Weights of a small transformer language model.
Size: 4 heads of 64, MLP 896 ReLU, vocabulary 1872, 7.52M parameters.
Architecture: LayerNorm before each block, biases.
Training: a variant of Muon for these matrices, 152M tokens, 9771 steps.
MLP neurons of a small language model. Each row is named by its layer, matrix (up: input weights) and neuron, and shows model dimensions 32-223. Each number is 500 + 40 x the weight over its row's rms, rounded and kept within 0 to 999. Numbers have three digits each.
After each neuron's rows, "fires after" lists the tokens most often just before its 100 highest values on Wikipedia text that the model never trained on.

L5.up306:506471528476549410549458484461495465567472488540492498500564542536513523480512473536494498518512447498455506534561547466493454533488569466511482450519501549454508482626553534541531546487539432497550495435527508505489549487548516555506525491588530487462449489463480534468489427495428572455501555494497520513488489525457442528503463500503593480424473538448380470546459378523550539538543409536461484536500457504493504511436488519490558479430528529510534464537516499557503450476490484443513505521497505488471544567429518473493467435485468455470523501463519535486468519530498469500
fires after: " E", " Al", " Le", " El", " Br", " l"

L7.up857:490514522506488593392440451480556493434448550517551511495504459510502413496518478505488504469456498573504490489488487568446534469409438488550563508556509477468455525503500468415637514488556533450517500472595523506462502524466504550497525525497533450461517447469547508498482479525507510485516473492593451525511486515476492488432545430495549472551483530570521515488494505436477483521545470543488538523517508499495468486424495494545484474471557501585505490506487557467438408453493466570492556459516476491494493539442548507491485535560498459485489525539552466456489521439473556575
fires after: " St", ":", " r", "st", "′", " a"

L6.up489:510476386412532549520529463542509549487514487493485537475504552530523476496470571503558522495585539492447542452496515492553570560484570481500514565482523451458505475516520502539462494490569508447570533527517463518465519478596558539465448486498548521445529506463522522511574488426478508441520474435524483502523461515431483536471465502431507449491477400460509501558501485496458503511484484561483488514496484458453534492526546542506447574488491456489417457513445537525449501510462426473501600477487587472579531561582459505512540404522502524482483486502479486535557532529514433440
fires after: "b", " B", "ab", " l", "fl", "eb"

L7.up29:503540536510445443516480471523454416420547506490448565486534468555557491527498477544523418490563571566539506493470485543461510577473524503536553518489509543459523424545524504520544497436422518520531504527493551518478500460456498609447511481426519511459527504539499514466481480425518456498508492495497496525462493536520513512502539534473484492521492495547410437518539486522518486533473494530440465525518448482476504430517531447431484453509390535437528498443523573559431507486467478448497494479442516551482491431494494563581596476551494547489458498512466517420559498510500561540
fires after: " B", " C", "B", "s", "\n", " Year"

L6.up396:563570468443451468442567484481539487549523535587427505512483483565492555459534488517539543506549507466541439492462540456512527533442537479537505506440424489505549484567522545514415481521496562458519517498559465535488505471563547483504485425465473462550548474525460477523447415582461460491525514493486553457510479561515442455533589475474455522519509506477488451449468510533390576523495564511524430514472519531479576497480553480442500488516496499435465527457554493492502599515471468517516512524459535504396508480505477500526561446502532406550487441497456540476412548461494485530
fires after: " his", " the", "er", " g", " a"

L5.up478:484529433523467466486529482470554428500446504466605508514487537477573495423596511553585518501537527566535469527500525552507521447485420519472528552488523481441463489532524505478504413524453420539478525488445462499479521457538484539433555491518606504468470472565514508478504491453541488409459491520495482509584544506508552467540534482512466575467453466512475468454474539496437506471436460475483539552506434547521534482519481556490566585492497495500555497498438578548526458551564449494491486517487474514454535536463530543433515480538478496507468520547476568420426501523436527528
fires after: " c", " T", "-", " •", " V"

L6.up136:517466517468528518462449545519466494467527439531499478509483474532567521506399557512472442579543567492510470499517598499499534599491470498474562515495474455459454420485521502435593521514518484536488457555514528474482475530539492460483449463431479511455517477535570513504572512522473464486525481511503476530505528488482502519498492467468525539507498486516482479523511546457455520433535495510403555583527518512495470505492612493523459471461551452519493512455490536561509478483504468444446492563553471462500485449505476529513446375494394521448445493543486492473459513518550557561
fires after: " De", " O", "b", " Bro", " do", "A"

L5.up456:417463459550510509442428462482547455548532496499494494529523521470481527522466497492563564496515500524565514493509490470519569554526434511488497481447512501490545454484487602457523462524476462591484433460485545574460503506481486471570498468490513463485484516508445547472559410509429476588541441468489525490543434594444484529546527498545526467475534519444544572462438536516438437439464510550481535558490589491521536537516503485522549505512406492458431554512533549560558514487480553537457466435509497502525520472467498511552420388494514534495450497498506487498512509449488515517
fires after: " sp", " well", " ro", " such", " Can", " includ"

L7.up441:510527489531503521503520482493474527504511484463482554528481452552445374500462475451571570510441490511574516407517479555542513541480573526496537543494519511490498499470494551407439492559490463478486535517527490454463538442567516487405459497536452552515528526513544488546545471506466484501501479448471416422510559479461485526538528413573511583509482586529520453480508501507493544528493528424570493496483527440583456481517504512523456552451442519459479488502505497456511492469525425532508422503466545537543476440518505448513565496472516480470526515506504455513525578511466517537
fires after: " B", " f", " a", "B", " st", " b"

L5.up248:549459498463494523537522513424549483513463500447512468463512534466480518451551498543540597479474437588516410499514557571569445523431421505534485466497480467495482483486517509570510502485484489522503536489467548502505448520509516484496442511488487494538450556497475483502580457530451504473481545493377446521610511526598549471504514499436496483481564507423523502562547477519475477527446559542493485510457525486482485501485495492546438483475535524438561526481508476497469507465454466550457424552576504410506507498596489518571547481465492494544446483466482517482531528422578500470
fires after: " his", " of", " her", "'s", " their"

L5.up21:520434521479486523466479457481500531464514495560522509494474573493474480520560557493468500504542508463557477474496449498516453492488558480470509442502487587466462483514520474554524469458493486520450440416567507530489533492522509441464511500480484488556535574417523526449496494569592553459494452435456505524516418513464500391511489549489561501480512491553434457398502457547525489460439495476584448534595457483501565461591541519491480448508534518517491485574540598479491477527463514516519446491496534522425512498534437499537516523499495505513429462463592499563546432458530404516
fires after: " int", " eff", " app", " cont", " em", "em"

L6.up651:510461504468451496438492498528521510447512541449461487451503445470511478517517467460397504502564460502570556553525494468512463479497609549515506506499493518439482447527523569573465481546409523514472487479547470512514476522483559621552455501490437529515518524497422495405524457495595480489469415538514511508506554522458546489497559503438433506500495464485502452478535542443459554529505481533511477524599498464506529548519479478492532520505412520477489542477629516506554531472504570576558444553527483438488481496487439531483499510450453484476502522496503543469500503434489486550
fires after: "om", "og", " Ch", "ag", "m", "P"

L5.up296:528485589510533567429512484429468476462520549465563386535517523491459526535469533479523514484498491466494440516483583548503449524568493524473453521528520480513439507459506476503519495447503476453472544453518452549503535484534414519452501561535459402535425481463448552463483485513511514495506451557518493483568514443573493475449502549577475440466451517527475455541502488515473466482521476493556504447474522437531536472466474584442502469523509486465493567567496539494565520403436495509473523549526515552565423495492458501513486544523433463497501514467535504532430456554459468478
fires after: " med", "at", "ig", " Med", "stit", "ac"

L2.up44:458511527494497465501549476389542552528535528436479514526487515491475491446472443550567424491509550483475597435536540496511541533516491465480483460493438491469432543559521449423496505486464427466403522541535543465485469504511525509484401464545510511490483483511486501480486537575570569583509493453433481473549512451534453549550435562428463608499509470455548488470524455514507455499533513557492505472446476581530468471494492520486523509543468496531521489455439552425470547538504469524521490548455419445507521422501559462451483529489469485549517502514512476498528541490546487584
fires after: " A", " N", " T", " l", " H"

L6.up866:518557498465461472475373514609552500453478462549553402425500496536522480509474439513491502468458487454525521523542526596565509601444520545519448510415535500511475463609491496504538514533514465530497497550447474503478374479494448485520505378517462532482421531495490517525515480444455497558492509467460508521458532504527487515446517503448492470493515435572501511472552483535441503454517515549571468534539523476486510497497499516499467502523487552487481547525531500517497510459450485460496483508506528489468544512531475484502460490479541520499430496489566504518466513471523479484
fires after: ",", " bec", " had", " to", "I"

L5.up269:469545482481505563433521545480539430491442463474523501466491404488529480524602546462531540504501490500473472458508555531567441462430486562519498478557454444479517422475522506477541481513528494475483481553509504531551500507487544567487488536416484639496553443524459554508513507494489455489561494580518521496547534516559437533496534412552448509510610549533479437456508546541519463550463510503481433406502470508520509447505572505494484444500473506437564463432502479449470444451493498433441499475486515514416496430573518453508513493482522539528460512482606485489529536500475466494
fires after: " St", " the", " a", " to", "'s", " his"

L2.up286:470501497450493496458528414533469501521488541526493484511529458531496467477474534505406477486484499477525496551427541512524481538522501451491475511488423479541520535497520485543606542440543473416563574440573464524461449423523526540562545494523582542549472459501548505569535484523470451581423547537537486500531476511479534522526444468454484419551497513490426544544506572394527531513459512529557516461508519513454410577530515463485596514504538529470463549444502577530529535480440517475523468443542515472526492532502532471547534537479550544517464533492455492436498499507474495525
fires after: "c", " desc", "b", "re", " C", " The"

L6.up549:513515480550534533480513475554515462611526527491560585476519546530520456535494479508449497448516482513510542544457543392535551502528559532523472440531458473518466549515524498542473557474511434569469543474544438552496486495497440554506444555511471545485567441488489470533470482485427442534466444413468457556400556497496513504486464513477485410549511560486505486487498513490554442525456508605498480509453515516516443497539494507449515482497527471507564469485438453484564483500523445539512496436442527516538542524491544503524477558519480523467461495530498556511522504456505449471
fires after: " in", " con", " c", "o", " May"

L5.up386:424491543444512546474481543529507510432442473453472451508516490487485440474532505517482528501482471513543499498534447426579456492491537463544533548485497484548491500483529541458556476559547487510497475543461470502469492488524530481471505492473525544463495488522453525498468491559473526525572433473425557530473491547418543566526446467485465529456498554566511493479485442540552526506530458541497530585531401520483532488479472522540564516552545470500508506467479507460476483524489379587513453573464483528497541435466548421428488532489516509580506459509478521522519441469501425573
fires after: "ra", "u", "on", " T", "ro"

L5.up805:442549537506527469484500487437469536415547613525524480508501438511528513455474414572439511544541546486468445526513476441502582494490497462490457446523535498552544464497528540554509460550465498520465565481463499487528503499503494536560514429496496412501471437504505497406530474515491549559476495503509566481451487492520493527424488564508487467493550528528512463513501482534556505485528497535447453475494538508575427479509545483477508580525557432483445548373460512510538421477485496444513468604517484569461503536483528498476500490475449524461538501545521582505485487448418592546
fires after: " Ch", "P", " Rep", " Che"

L6.up205:536463516429527451495433488500539516568533523515511488466516553429530530465468545509501524512504483373572448462459511463490558468439475550464525478507510554509515432515449554477471403508482469517458532459598480462492511538550536510414499514538438473503395499499503504488513532534562558516472466520540519413477550469487526511486545510494477515494450547526513516442533509537461533453453568436507441453507502531552552450566522541527533433493476466510494460549565531526439495513506546503531486483538532406556532455477446475464571515481516503498470461477535546528497536577427464424
fires after: "em", " eff", " pro", "ic", "op", " Ex"

L7.up236:457588519489529486514480469465486503462587525513504537477464464493582481477542503554472549424514492502455458437484478503453560487428544503504415510549481525490469507531566568496507467480516582541452525513468546493498557508449538528562468525515540568468477583488475496470537517480454504527565454464540501492500555564512530543432511502524480450481515523463441465467511468495499498436462467523471512546515437436511495469568426513585531506425510526595490499551576547484476531527469552520560522494498451480454458476446431484494531585507518458543534457499515497383551465483449466467
fires after: "or", "t", "p", "el", "ol", "ver"

L6.up131:528477566520457514489451504407478419509583491543521465504441524514505538484524481488496564484499489551457511534471430540527483484459575528525485453465573530558425511514520495481455502543484390549494548561386463521521441518468498526555516541424443526513486526508465504482507489477542533552462514466533438502506488570449484475490523477451524520564452505513538454577516478479500465543529505476461522484470521480458636496532469525524516550534492496459506462505517546452580451566446482512469450505533540548518481464486497509432495522465489540522528477511480501565487481499520485509
fires after: "z", "ang", "ou", "i", " sim", "u"

L6.up17:493416529495533502485451495493524503458552575461454477545488494453499544465540534487520547517504570537518485552466469458499568435529523501497500505548528504490525473504480461509480452472529512482543511585468461524452486517506527461481489494494452526509548497588392489510511504529503472491445547539475499516493528453571545494458484405547604444473520444582464484454497495559545453431467500480452536502503542518567487490576523509550390441541524497439486557578485611565494462491480485485484528461556480479516448513546588526418484465492472507529543472464611491489499469578484539416
fires after: "ot", "it", "p", "unn", "s"

L5.up347:545384491529526527401460573524491477539522485452394527537526502474480426507535462447409460508594531540495472531536507535554532498476528434521462470512493494474482549508457502564523456534448496587481531466532457500481506467524526534496483484463577506501507469513531447435484511520505512465522464510478514536488482502438408484438541502532511502533465485427455541505548563493499553456479544497446574543470536507522544512501486537491467539424474466502473476532505519446460553475480531506445517502481591434504538446450436493539574499467527522560531490527536572492506571484469508503
fires after: " cons", " con", " comp", "p", " Comp", " ad"

L6.up519:461489473481520534503525539526535524469507474508471533432507465478488459571516540531434426460555498549535494554472488549480460536448499525541507464512532554503426461578471421499471445510458466597491613482492503460545459503542476486523580523497507507526541506532484490481497480523503447531599561524533432539436547542560547428436551533545501474526483547473564536514505475516546520534459574454466478521502511484544439443442498536477490496454445556578472519500544463457494405518510540427493467483468459498490490487502584496442519439506524575490460513506495545458494560490463475542
fires after: " ch", " comp", " bel", " Ch", " con"

L6.up262:524532498567520527509516533472549512499515498521506550456511512533534439398548414574477511485548505497387482514567442508581435491453474525473454456535520536497440437489519567488582492500526464593518493489531541500429476526476432532545513572497494445498569497522532450457511551508450569503512542465463536511509490464472473481521449452484489523463496455521433486478513478512544567530485466417445459552515500496410529446499520528433506485453486548471505431582461515478448459523489521522537465521488552559459557542428499511539524409422533502467491435500539481547558508546557492491
fires after: " L", " E", " l", " Le", " the", " e"

L6.up582:532531533501499525486507597484474506531474587468555528559537470478535546543490556503385481500527530600502505477482573515451511520478505489520540397473430433552508510530562465525501482493516487506376507554487499617549588479501523474482461479521460470502510443431479488470541444478451534527567506489444554524511507497446459481550494514479528477471434507472475497512501480524482458464498490552521486555540532441503466529479530544503522490501525559594452414537478506512515559499478443500515445515430578473512533541445480481463500498550495415486476464492486524496496530522465464488
fires after: " pro", " comp", " ex", "mer", " con"